{
  "positions": "learned",
  "init_std_down": 0.0,
  "lr_head": 0.00356,
  "final_lr_fraction": 0.05,
  "batch_tokens": 131072
}
MLP neurons of a small language model. Each row is named by its layer, matrix (up: input weights) and neuron, and shows model dimensions 272-335. Each number is 128 + 32 x the weight over its row's rms, rounded and kept within 0 to 255.
After each neuron's rows, "fires on" lists the tokens most often at its 100 highest values on Wikipedia text that the model never trained on.

L4.up1133 [136  93 139 107 110  96 114 138 147 150  56 135 148 120  58 109 128  89 109 129 156 135 157 125 124 122 157 102 148  99 133 147  85 121 124 119  87 185  98 137 143 135 108 176  91 149 156 133 117  96 119  37 150  88 146 150 116  95 122 159 171 177 104 151]
fires on: ".", " United", " |", " London"

L4.up4333 [ 71 188  91 135 103  90 147 107 116 118 160  84 154 157 101 158 148 162 153 167 170 159 103 126 160 153 114 121 104 122 127  71 123 189 114 164 146 181 127  56 175 120 132 127 159  64 105 154 102 102  83 164 122 146 122 112  48 126 152 108 133 118 130 174]
fires on: " |", ";", " Candidate"

L4.up3885 [101 119  94  67  96  80 105 172 151 194 151 107  78  91 132  83 152 168 171 116 122 138 122 171 127 121 180  70 170 132 176 147  92 151 151 133  97  98 121 130 143 151 136 125 131 149 170 105 107  84 133  84  66 136 158 143 122 120  97  93 105 114 130 116]
fires on: ",", " the", " of", ":", " \""

L4.up1091 [ 73 134 145 117  97 152 110  74 133 133 127 112 131 141 159 157 110 149  93  70  91 127 117  37 100  96 107  75 159 119 141 149 128  98 138 153 136 135 145 148 135 152 107 183 143 107 159 176 115 156 197 170 120 160  73 132 114 105  85 142 117 165 149 141]
fires on: " |", " ", "1"

L4.up591 [116 111 159 189 144 158  59 113 172 102 128 117 127  89  96 124  59 170 122 160 150  64 116 161 123 142 115  97  47 159 177 108 119 112 135 133 100 155 113 204  76 103 135  91 133 129  90 161 106 155 162 129 165 164  93 177 149  65 100 144 134  69 165 112]
fires on: "6", ":", "5", "7", " over", "st"

L4.up1383 [128  75 160 105 116  57 123 160 134  19 133 116 184 151  98 111 108 109 127 133 191 132  83  78 128 120 162 131 101  85  70 149 147 119 130 146 143 140 155  89 138 133 148 188 171 133 119 112 121 168  77 148 120 124 121 141  34 122 142 148 178 116 143  91]
fires on: "6", "2", "3", "5", "8"

L4.up1294 [ 94  91 115 162 145 137 177  83 144 211  81 132 200 130 132 137 116 103 181 101 131 126 103 127 173 139 153  82 109 124  93  51 147  95  94  83  91 113 130 172 103 119 103 130  87 165 131 104  82 108 170 119 121 129 109  58 109 100  74 100  99 133 145 135]
fires on: ":", " |", " "

L4.up3736 [155 109  91  94 149 111 102  53 139 132  86 142 140 117 120 125 177 140 109 142 137 162 127 124  98 102 151  78 129 176 143 115 193 131 144 187  59 125  36 185 145 169 162 132 142 145 108 151  91 119  97  65 118 128 143 160 156 119 171  97 137 166 108 135]
fires on: " |", " Win", " considered", " named"

L4.up1963 [141  81  85 223  94 136  98  97 136  72 114  73  98 189  80 109 142 171 213  78 130 162 147 135 107 121 126 170 165  93  88  97 165 116 153 136 112 147 144  87 141 142 126 131  90 147 129 129  97  95  88  97 110 111 133 130 151 144 111  62 169  96 136 145]
fires on: " in", "5", " of", " B", "6", "4"

L4.up2255 [ 91  67 162 131 157 109 134 111 183 132 165 152  98  71  66  95 152 103 127 105 122 140 149 146 162 205 119  80 116  97 114 112 102  90 123 128  67 137 208 123  99 141 111 127  60 161 159 157 103 128 128 109 170 172  84 108 120  85  59 122 130  42 134 171]
fires on: ":", "7", "8", "ra", "9"

L4.up1438 [115  80 120 138 193 100  64 134 141 102 120 170 175 121 107 157 145 112 142 141  96 140 147 139 121 116 114  76 133 149  68 112 150  86 132 160 128 122 125 139  53  57 128 134 128 163 136 196 174  75 171  65 121 158  97 142 121 122 101 113  98 118 145 130]
fires on: "==", " ==", " were", " and", " of", " are"

L4.up3876 [144 154  87 127 108 134 114 105 176 180  92 139 133 138  98  49 115 127 141  90 117 139 120 134 158 119 151 139 163 100 164 201 134 142 114  88 158 146  68 159 127 177  98 132 162 169 130 125  76 116 179  90  86 132 143 194 144 152  69 146 128 100 132 112]
fires on: "4", "F", " began", " begins"

L4.up3623 [186 118  74 149 155 160 119  71 125 126 126 159 142  52 140  56 146 157 142 142 142 105 149  86  91 141 108 157 147 168 133 158 135 124 136 107 168 158 110 149  95 116 111  83 132 146 132 114 116 103 170 121 219 143  94 102 184 142 129 116 158 162 172 174]
fires on: "0", " |", " to", ","

L4.up4235 [148 174  88 128 134 167 193  90 147 150 110 111 119  66 110 137 143 144 110  88 120 134 108 127 119  97 176  96 180  90  99 120 129 111 106 120 162 103 159 167 110 119 119 171 120 142  96 111 114 164  86  93 147 109 133 153 139  48 141 110 159 130 127 143]
fires on: "1", "2", "0", "4", "6", "5"

L4.up54 [134  98 154 100 162 146 119 103 140 112 103 147  97 148 163 132 128 146 117 138 153 145 194 128 117 146 156  76 202 160  66 146 143 158  80 128 153 145 142 123 183 210 138 149 153 114  55 148 150  90 109 168 125 155 138 162 137  25 118 139 159 108 120 156]
fires on: " |", "8", "3", "0", "2", ":"

L4.up3439 [175 146 133 129 135 149 120 120 140  72  81 170 121 169 109  99 152 111 104  61 169  95 146 131 153 137 178  88 101 162 104 133  61 166 134 119 174 126  78 142 100 105 123 107 122 138 102 146 117 107 112 119 101 187 123 114 153  87  79 176 191 122 150 127]
fires on: " for", " of", " to", " that", "-", " GNIS"

L4.up3373 [124 143 169 109 161 181 107 113  98 117 137 149 141 166 159 127 152 107 155 109 103 167 160  72 171 132 137 114 110 175 150 147 135 192 127 108  81 168  98 176 125 138 165  78 109  85 117 111 124 118 125  99 133 146 122 170 157  39 119 139 153 123 123 140]
fires on: " |"

L4.up4127 [140 104 123 163 118 143 129  65 148 136 146  89 146  65 139 115 142 142 133 120  82 155  45 159 113 177 156 105  90  91  59 121 164 133 136  97  61 132  99 140 151 172  55 123 151 141 164 143 128 175 153 156 115 162 104  78 148 120 120 109 109 121 182 123]
fires on: ":", " was", " also", " |", " one"

L4.up1461 [159 121 110 121  92  77 111 143 120 167 171 162 129 131  99 140 141 187 133 152  90 106 109 158 167  88  98  99 149 140 125 109 126 108 131  66 111 148 178 161 102 126  88 140 128  65  74 144 176  70 135 116  99 132 122 109 188 130  87 172 140 148 149 162]
fires on: " of", " to", "-", "8", "1", " in"

L4.up548 [ 92 167 133 100 119 114 112 124  74  87 109 111 129 146 150 138 215 155 170 103 122 153 187 108 147 183  93 137  78 104  78 126 135 136 161 198 117 133  93 135 131 209 139 130 113 146 111 168 144 126 159 129 121 157 166 134 136 106 106  89 115 163  36 151]
fires on: " of", "af", " where", "–", "if", " |"

L4.up3196 [137 145 121 196 105 168 163 117 108 161 132 107  80 169 153 128 113  88 106  92  48 116  87  92 142 166  98 119 169 124 129 112 101 118 133 177 138 110 140 103 178 183  93 130 125 157 157  61  94 116 126 117  96 122 109 160 148 130  95 176 125  92 158 123]
fires on: "4"

L4.up2309 [185  82 141  90 157 123  94 137 141 113 132 130 173 124 130 154  54 168 124 153 130  85  95 158 187  74 124 109 145 183 126 173 178 146 107  87 119 114 188 183 104 106 129 110 129 117 172 108 131 127 129 108 143 177 146  88  85 195 112  66  92 153 150 165]
fires on: " of", "0", "2", "5", " among", "it"

L4.up2576 [ 94 100 140 124 133 180  92  96 116 101 105 145 135 112  80  77 127 170 114 101 161 124  95 176 107  45 137  96 112 101 107 142  95 141 134 117 100  96 188 130 112  98 173 137 144 122 195 108 108  83 184  74  90 124  97 110 135 109 104 130 130 102  99 138]
fires on: ",", " (", " =", " of", " |"

L4.up4403 [ 70  93  90 125 158  81  93 159  99 116 142 126 118 149  99 156 113 152  93 112 136  86 128 182 187 126 159  51 143 132 105 136 151 155  85 184 119  64 170 125  86 130 138 111 132  98  97  63  96  59 120 126 134 152 165  99 122  91 146 145 114 132 177  81]
fires on: "-", "m", " place", ".", " not"

L4.up2783 [133 118 133 135 109 161 150 103 169 123 143 108 171 165 111 179 155 199  88  62  56 138  87 117 139  68 178 109 104  89 130 168 104  93 164 102 122 123 137 105 107 144 120 163 123 104 155 141 123  85 137 148 161 109 101 151 128 112 138  95  89 134  94 160]
fires on: "==", "\n", " |", " ("

L4.up3090 [144 129 114 121 149 121 143 131 129 119 130  99 122 189  47  95 141 101 148 104 162 116 154  61 123 125 146 110 149 161 145 163 143 137 130 139  85 101 130 185 136 106 129 162  85 118 132 104 131 143  96 211 141 142 189 142  97 128  74 150 129 109 159 164]
fires on: "-", " of", " |", ":", "–"

L4.up2792 [129 102 152 125 108  69 113 144 195 126 113 142  43 105  99 147 140 137 207 126 124 154 111 131 125 167  99  94 123  62 134  81  91 108  82 122 110 150 100 106 116 148 130  97 124  65  62 136 152 135  66  83 195 167  63 149 144 132  91 127 150 123 123 177]
fires on: ".", " |", "O", ").", "-", "N"

L4.up2526 [ 78 120 143 148 132  99 133 170 135  99 152 152 134 126 177 115 110 160 151 198 142  81 139  97 137 116 178 103 112 174  79 158 131 111 108 104 115 146 103 128 178 166 157 180 148 125  83 146 172  26  93 112  96 169 194  90 146 114 158 141 170 128 153 147]
fires on: " to", " for", " through", " in"

L4.up851 [145 115 128 128 127 105  98  93 136 118 134 179  91 157 139  82 113 146 122 177 159 105 119  89 140  74 117 132  96 118 120 144 118 171 129  93 103 126 183  92 103  84 152  93  99 118 187 101 108 133  99 132 100 187 146 175 116 144 141 136 121 148 143 157]
fires on: " of", " ", " General", "–"

L4.up2005 [136 143 156 124 113  92 125 149  91  94 136 139 136 115 154 120 121 118  87 115 133 105 107 147 142 131 196 140  57 136 128 145  91 145 125  67 147 113  73 166 133 152 114 124 116 194 121  92 148 153 165 201 102 139 133 131 105 138 134 150 106 119 158 145]
fires on: ",", ";", " and"

L4.up1971 [206 110 133 130 123  29 182 146 119 158 185 136 106 119 103 146 162 103 141 180 151 197 171 163 117 151 140 169  60 142 113 199 133 141 165 127 139  79 154  94 153 143  90 165 121 111 111 141 158 110 175 120 112 129 134 111 128  64  29 117  89 119 119 140]
fires on: " of", " the", "-", " by"

L4.up1659 [ 69 158 156 108 114  74 119 116  78 141 101 149 214 119 110 145 105 162 160 106 157 152 133 113 130  82 117 173 113 140 171 161 119 210  88  82 137 147 134  58 173 136  90 122  71 120  89 147 173 140 118 136 134  99 109 113  55 174 187 149 114  98  99 119]
fires on: ":", "3", " up", " of"

L4.up2407 [139  97 131 118 104 113  90 146 145 142 165 125  65 104 109 155 112 149 137 162 145  81  71 172 106 139 135 131  98 124 118 111 157 190 122 109 122 132  88 130 110 137 110 149 178 198 117  89 126 131  70 141 165  92 197 105  97 127 108 139 203 136 101 104]
fires on: "9", " by", " after", " both"

L4.up2826 [142 121 160 128 164 122  91 131 158 202 111 132 133 108 197  61  92 156 121 159 180 184 154 107 104  72 159 175 107 158 147 101 124 170 100 116  77 133 103 132 121 154 168  83 194 156 100 144 159 120 151 112 154 157 143  65 148  94 185  95 132 163 168 181]
fires on: " to", " only", " ev"

L4.up1901 [151  91  79  87  94 126 154  91 126 128 142 157 162 140 156 199 143  99 133 104 150 136  88  67 121 191 171  86 114 105 117 155 107 166  97 103 155 124 127  82  85 163 149 174 145 194 147  88 161  79 128 176 121  36 168 191 187  84 137 100 137 141 127 163]
fires on: "-", " of", "é"

L4.up1516 [129 132 123 134 116 145 155 107 146  94 210 135 117 133  96 127 146 148 114  74  56 123 123 142  89 152 160 108  95 110  78  94 112 131 144 113 151 130 135 122 117 132 168  94  82 146 124 103 212 122 168 124 153 122 106 127  90 121  81 118 171 149 145 114]
fires on: ".", " a", " www", " is", " are"

L4.up2169 [114 156 175  86 124  88 170 181 129 116 146 143 154  98  78 145  99 113 135 111 109 163 146 134 124  87 142  89 105 119 237 144 101 129 100  85 108 182 182 118 136 116 110 158 173  97  61 120 139 117 135  84  96 130 125 117  97 152 132 151 120 106 143 151]
fires on: " (", " Ar", " (\"", " At", " A", "0"

L4.up2478 [102  86 124 185 131 105 163 121 157 143 153 139 167 153 160 122 138  83  93 169 124 187  95 152 160 172 119 101 116 192 124  90 140  97 101 145 118 163 107 147 118 144 159 128 154 114 103 114 118 132 167 114  63 105 113 118 172 184 114 148 102 106  82 178]
fires on: ",", ":", "',", ";", " and", " &"

L4.up2231 [114 132 109 152 111 115  57 171 173 152 163 136 145 146 101 146 149 115 137 140 101 102  97 129  98  22 141 121 217  60 111 117  68 153 121 158  57 152  34 126 121  81  84 116 155 106 114  80 139  86 106 124 167 133 121  64 138 123 188 127 172 180 211 156]
fires on: "9", "8", " of", " known", "7"

L4.up372 [119 132  74 116 168 172 130 109 183 138 178 145  89 132  93 167 153 110 150 165 143 178 106  70 147  74 127 136 177  91 171 155 143 179 123 224  79  77 119 173  67 139  70 126  71  94 152 158 106  96 110 104 115 132  84 129  74 106 167 111 141 137 136 144]
fires on: "==", " of", " other", " to", " with", "\n"

L4.up3511 [133 110 139 159 145 114 128 155 118 162 123 156 122 158 122 166 123 149 144 179 157 139  97 106 121 160  88 157 132 145 143 140 144 121 126  92 144  81 123 179  84 138 111 143 158 100 142 144 143  56 123 152 100  92 104 139 156 148 110 113 152  92 130  66]
fires on: " of", ".", " where"

L4.up129 [137 155 148  93 114 135 187 157  76  92 100  91  96  97 103  49 150 157  79 147 139 113  83 119 146 101 175 146 173 111 154 146 141  58 130  91 173 114 101 121 148 156 130  41 141 121 120  66  78 136 202 133 132 143 131 175 109 138 102 150  82 123 116 123]
fires on: " |", ":", " all", " Star"

L4.up4081 [ 86  81  98 152  91 158 123  90 150 154 144 147 144 137  48 137 136 118  99  92 108 133 113 133 107 165 117 103 115  95  76  35  93 160 152 113 128 167 146 154  36  95 168 160 164 134  87 122 113  86  49 176 172 123 143 132 181 164 134  70  97 165 158 114]
fires on: " by", " to", "S", ")"

L4.up2683 [ 84 124 177 133 134 120 133  97 140 135 135 102 102  99 141 144 124 109 139 138 100 106 146 148 112 114 160 106 124  72 177 126  71 103 109 179 152 159 124  79 184 148 138 111  79 160 140 102 113 159 162 120 154 162 169 114 104 122 132  99 159 178 114 128]
fires on: ";", " and", ",", "f", " as", " Saf"

L4.up1404 [122 151 157  95 162 110 133 107 115  67  95  86 189 123  74 131 172 130 116 115 114 169 179 195 173 192 155 117 119 119 146 117 144 107 121 176 117 134  86 180  69 118 157  84 162 138 148  90  73 166 155 148 151 179 105 133 171  27 132  76  86 155 204 133]
fires on: " of", "ed", "st"

L4.up835 [ 64 146  66 142  72 133 116 136 126 134 196 122 119 137 175 156 179 105 159  50 135 198 166  77  63 130 111 123  65  90 174 115 140 149 157 144 135  97 148 170  61  83 141  92 138 181 198 139 163 157 111 177 125 151 125 124  85 159 162 156 163 218 122 148]
fires on: " of", " with", "s", ".", " in", ":"

L4.up3558 [ 84 115 102 135 113 144 110 142 168  95 159 102 188 122 108  96 123 131 100  68 107 140 147 122 148 167 150 137 114 108 128 173 136 134 116 139 112  91 123 164 125 135 122 153 104  89  73  99 110 126 122 145 175 167 173  83 124 122 135 147 100 117 142 137]
fires on: " '", "'", " \"", "-", "m", " "

L4.up4085 [140 129 135  86 190 145 214 141 115 125 140  50 103 161 123 131 117 136 179 147 119 149 138 131  78 134 109 156  84 102 115 114 104 184 158 130 117 161 140 120 134 133 111  99 117 122 176 162  77 114 136 148 159 160 106 103 103 115 139 151 175 161 148 165]
fires on: "s", " of", " change", " changes"

L4.up508 [156 107  75 117 168 158  91 132 126 157  57  82  46 145 144 156 168 116  95 107 152 116 141 132  89 149 178  53  78  97 116 142  90 109 184 127 129 147 126 108 141 134 116 109 126  78 144 110  98 176 152  81 164 126 154 102  99 122  92 127 139  77 205 170]
fires on: " by", " of", ":", " for", "|"

L4.up1455 [165 106  52 133 107  91 127 155 131 101 152 158 198 108 118 157 113 116 104 146 140 105 119 143 183 113 148 182 161 122 137 159 138 148 141 135 121 112 156 136  96  93 148 189 163 114 123 124 131 190 148 108 122 125 116 135 154  97 175 174 118  92 181 122]
fires on: " of", "4", "8", "6", "0"

L4.up1435 [152 132 150 159 107 107 131  66 135 122 124 127 117 120 146 126  92 127  79 142 109 129  86 130 181 101 205 131 122  98 104 166 107 120 156 151 145 136 126 108 121  92 139 153 136 139 130 123  88 115 161 105 158 141 163  74 117 129  68 114 130 150  87  77]
fires on: ",", " and", "\n", " the", ";"

L4.up1999 [ 99 158 119 100 113 113 145 170 140  79 190  98 178  84 134 113  79 142 104 186 151 169 138 141 144 190  77 120 115 149 108 114  85  84 113 161 159 128 126 110 120 120  99 139 127  95 120 108 136 132 106 122 102 130 116 121  92 149 165 182 132 120 165 153]
fires on: ",", " |", "\n", ";"

L4.up3987 [ 85 109 121 112 126 141 190 108 116 145 112 113 119 141 158 131 168 101 109 101 112 136 147 151 171 122 138 115 109 151 155  75 182 195 120  84 177 183 152  71 130 173 128  95 162 113  99 150  97 150 149  75 168 125 119 119 199 116 132 135 137 166 183 154]
fires on: "-", " |", "/", "\n"

L4.up2521 [ 72 118 151 137 192 114 119 100 157  84 130  96 109 125  82  87 158 106  81 184  99  65 227 202 101  96 135 120  81 134 126 165  79  44  90 182 103 139 105  86 148 161  80 101 141 173  62 125 112 121 136 162 107  93 141 135 107  85 116 108 112 102 154 127]
fires on: " of", " after", " led", " as", ",", " Set"

L4.up366 [119  55  99 192 151 100 157 197  82 167  86  90 148 143 111 106  89 120 153  82 115 109  82 138 118 129 119  92 118 172  92  93 104 137 139 120  66  78  74 113 117  87  97 112 118  55 124 128 129  90 165 105 160 138 157 110 124 109 155 127 100  80  99  98]
fires on: " are", " these", " These", " those", " were"

L4.up4231 [136 143 139 153 124 160 123 126 140  93 113 125 126 115  99 148 118 135 115 192 126 128 100 126 113 124  93 188 183 118 128 125 112 148  73 131 130 157 193 111 131 167  99 146 118 129 171 141 195 158  97 119 134  98 167 102 105  95 111  94 128  97 120 117]
fires on: " from", ":", " than", "3", "4"

L4.up2310 [147 144 166 206 142 107  89 116 132 141 113 170 155  77 119 104 134  88  81 115 142 140 173 132 139  52 114 140 151 137 112 159 155 153 106 155 101 120  99 124 119 173 134 168  97 169 125 102 114 148  89 173 107  98  55  99 140 105 121 100 134 107 102 159]
fires on: "1", " $", "5", "0", "4", " twice"

L4.up3973 [138 125 176 149 161 123 155  82 177 118 164 160 162 142 130 159 183 174  93 107 153 121 118 181 125 155 184 163 129 139 144 114  80 156 113 132  62 157 119 115 144 129 105 139 148 113 169  98 104 119 108  99 142 109 144 116 127 145  73 127 122 168 112 166]
fires on: "′", " while", "|", " such", " ID"

L4.up2453 [175 151 133 118 131 163 151 106  56 132 179  95 109 120 154 139 121 107 131  50 116 150  86 130 157 139 154  47 111 169  88 120 106  93 172 123 156  67 120 124 200 118 179 107 164 108 141 105 145 135 124  67 157 125  79  98 126 130 101 212  90 109 131 152]
fires on: " in", " of", " by", " from", "ro"

L4.up33 [ 93 177 138  63 174 121 182 102  95 107  96 147  93 127 120 144 117  92 134 138 129 143  81 107 111 158 135 107 160 160 121 164 150 161 118 131 131 181  93 111 193  94 158 118  86 117 145 110 152 107 123 178 124 116 136 113 134 114 162 129 165 100 196 125]
fires on: "P", "/", "E", "B", "D", "F"

L4.up4388 [161 140 175 167 174 150 128 122 113  91 145  75 131  82 133 165 115  85 127  84 144 163 107  98  49  99  32 131 100 122 116 140 201 128 127 134 125 111 166 181  95 141 101 137  94 120 158 140 139 108  55 101 129 116 122 142  57 131  98 122 140 161 127 106]
fires on: " of", " Loss", " in", " Canadian", " Cl", " Win"

L4.up2427 [ 75  53 136 176 111 155 126 136 211 141 131 106 100 123 103  99 121 165 225 108  94 125 120 112 125 134 123 143 115 107 134 109 137 120 121 110  76 121 119 148 166 103 134  87  48 103 137 131 110 120 117  78  91 154 113 102  91 190 180  49 104 123 145 172]
fires on: " ", " |", "9", "1", "5"

L4.up3408 [ 70 132 167 123 123 118 112 100 154 178 131  96  83 121  66 165 136 107 168 145  92 182 154 125  62 106 134 133 120 108 128 138 125 163 153 133  89 107 114  97  97 151 136 113 195  88  98 179 104 108 132 118 126 119  99  87 122 119 108  88  94 106 133 142]
fires on: " to", " by", " \""

L4.up3388 [113 153 115 172 147 133  98 132  84 134 161 101 151 169 145 164 107  71  85  74 137 155 120 145 109 165 136 130 139 106 184 166 118  95  51 153 194 103  84 141 150 130 151 140 112 136  99  77 173 152 105 154  84 105 147 150 134 116 149 113 150  97 123 120]
fires on: "9", " ", "4", "-"

L4.up687 [124 107 169 145 124 132  96 172 116 133  85 119 172 193 167  92 132 143 108 128 138 148 114 184 129 134 185 142 161 155 126 132 137 106 170 128 176  90 138 128 138 149 123 162 130 143  69  96 110  82 159 156 183 167 113 123 128 111 143 149 142 106 146 168]
fires on: " as", " also", ";", " considered", " –", " of"

L4.up41 [139 130 139 174 190 106  79 150 132  96 165 115 129 121  33 147 152 120 109 146 137  98 104 117 153 187  86 119 153 128  95 128 120 173 134  93 109  79 137 123 144 141 133 214 143 206 152 158  87  85 150 131  76 101 136 131 172  84 101 101 126  78 135 159]
fires on: "0", "7", "8", "5", "6"

L4.up4080 [132 122 121  65 138  93 106 136 150 111 119 115 105 105 128 185 124 150 146 103 102 108 120 163 138 123 153 175 121 139 110 105  77 188 139 118 107 131 148 109  41 132 126 149 121 120 112 166  60 152 105 148  97 145 104 110 128  98 144 102 127 140 127  79]
fires on: " by", ".", " after"

L4.up4566 [103 141 150 162 181  57 128 173 119 178  60 143  49 103  71  60 121 159 110 154 128 112 123 156 152 104 128 126  89 192 139  78  84 112 135  76 144 143 109 116 125  87  73  95 136  94  71 134 155 115 130  73 167 125 142 109 148 135  93 176 110 126  94 103]
fires on: " |", "2", "|"

L4.up1603 [124 139 121 109 156 124 144 138  97 127 126 112  85 112 132 147 155 103 121 182 142 154 124 164  88 215 123 185 149 156 120 174 109 114  73 181  78 157 156 152 110 100 106  82 155 176 180  89 139 180 108 172 123 141 109 150 116 156  75  97  82 141 141 181]
fires on: " of", " on", "==", "ost", " Mount"

L4.up1726 [124 115 182 120 114 132 123 132 112  67 196 164 164 124 168 170 135 102 103 157  84 127 161  79 128 118  68  84 131  88 115  96 130  94 150 127 120 126 119 114 101 160 187 113 134 149 161 127 100 104 183 138 200 106  89 164 122  85 159 131 161 146 155  98]
fires on: "0", "===", " ", "2", " work"

L4.up215 [115  90 153 139 152 165 174 146 165 118 160  99 180 150 104 108 135 142 119 134 166 157 146  82  89 183 123 127 116 175 131 117 103 114 133 159 123 182 154  93 135 178 133  93 120  96 123 119 139 148 141 106 146 164 132 105 114 131 150 117 155 106 136  97]
fires on: ",", " and", "0", "3", ";", ")"

L4.up97 [174 177 146 149 127  69 105 155 130 132 143 137 134 115 169 100 101  74 198 159 147 155 145 116 149  83 127 139 110 124 157 146 107 129 111 129 119 105  77 114 149 138 153 169 158 135  66 180 142  89 124 155  62 141  92 148 113 118 210 154 102  90 129 106]
fires on: "0", "-", " this"

L4.up3186 [162 199 163 161  59 127 126  97 167 128 164 115  94 121 120 129  81 132 155 110  99 147 128 118 107 123 180 144 153 147  66 132 157 153  92 117 126 122  90 162 145 156 120 129  78  66 146 106 125 171 122 174  83 153 113 125 116  76  72 138 131 149 142 139]
fires on: " |", "\n", "."

L4.up3311 [ 86 149 136 199 123  97  87 160 197 132 180 101 139 154  85 149 172 163 137  40 122 115 155 130 128 102 127 152  53  94 160 121 135 129 126 163  90 144  97  83  67 112 233 150 153 167 130 107 117 103  99 131 153 192 146  26  82 144 118  45 113 100  79 181]
fires on: " of", " in", " near", ",", " to"

L4.up869 [108 111  92 138 193 186 147  75  51  96 159 169 137  80 174 107 170 166 129 118  90 131 118  92  89  97 118  97  76  92 144 132 113 128 150 108 105 162  87 139 138 143 122  96 138 144 166 105  53 103 115 157 190 122  73 130 150  85 108 118 149 110 143 136]
fires on: "\n", ".", "\"", "?", " |"

L4.up4042 [139 105 114 183 204 112 110 133  78 135 107 156 133 142  90 113 148 105  99 102 134 132 141 161  88 145 119 124  80 114 136 140  91 158 145 150 125 139  98  94 164 129 139 125 140  90 122 140 188 156  94 148 131 118 128 118 137 149  58 124 168 114  95 157]
fires on: " ", "=", "\n", "|", "====", "′"

L4.up2011 [115 152  67  94 129 200 141 145 194 138 125 161 146 111  81 137  95 122 118 150 111 100 138 116 139 134 134 136 129 124  60 179 177 126 142  99 155 113  99 158  89 113 117 166 140 127 138 129 146 104 102 117 178 162  91 147 127 137 147  77 111 155 156 112]
fires on: " ", "2", ","

L4.up911 [161 152 148 165 109 128 122 146 169  91 120 122 149 116 144 149 147  99 145  94 136 121 199 102 117  65 152 160  84  87 167 133 105  61 103 150 112 130 146 181 122 117 116 144 109 175  90 130 144  72 135  88 142 109  85 186 134 116 117  66 107 136 125 128]
fires on: " |", ";", " It", ".", " it"

L4.up650 [156  81 134  80  67 139 156 151 188 122 150 137  89 104 167 100 125 161 145 135 138 151 122 115 145 128 192 121 112 135 123 135 160 149 126 132 172 115 172  60 140 116 162 118 136 170 166  45 151  99 124  45 110 171 150 123 102  84 113 181 134  86 174  92]
fires on: " of", " in", " United", " ", " London", " York"

L4.up2506 [116 145  77 124 127 136  91 134 105  89 126 173 139 111 152 123 105 120 160 141 167  92 116 101 148 125 187 136 149 124 138 176 144  84 134 125 107 112 155 142 106 145 112 110 124  58 126 119 139 112 140 114 114  80 108 119 148  86  97 158 182  91 157 127]
fires on: " of"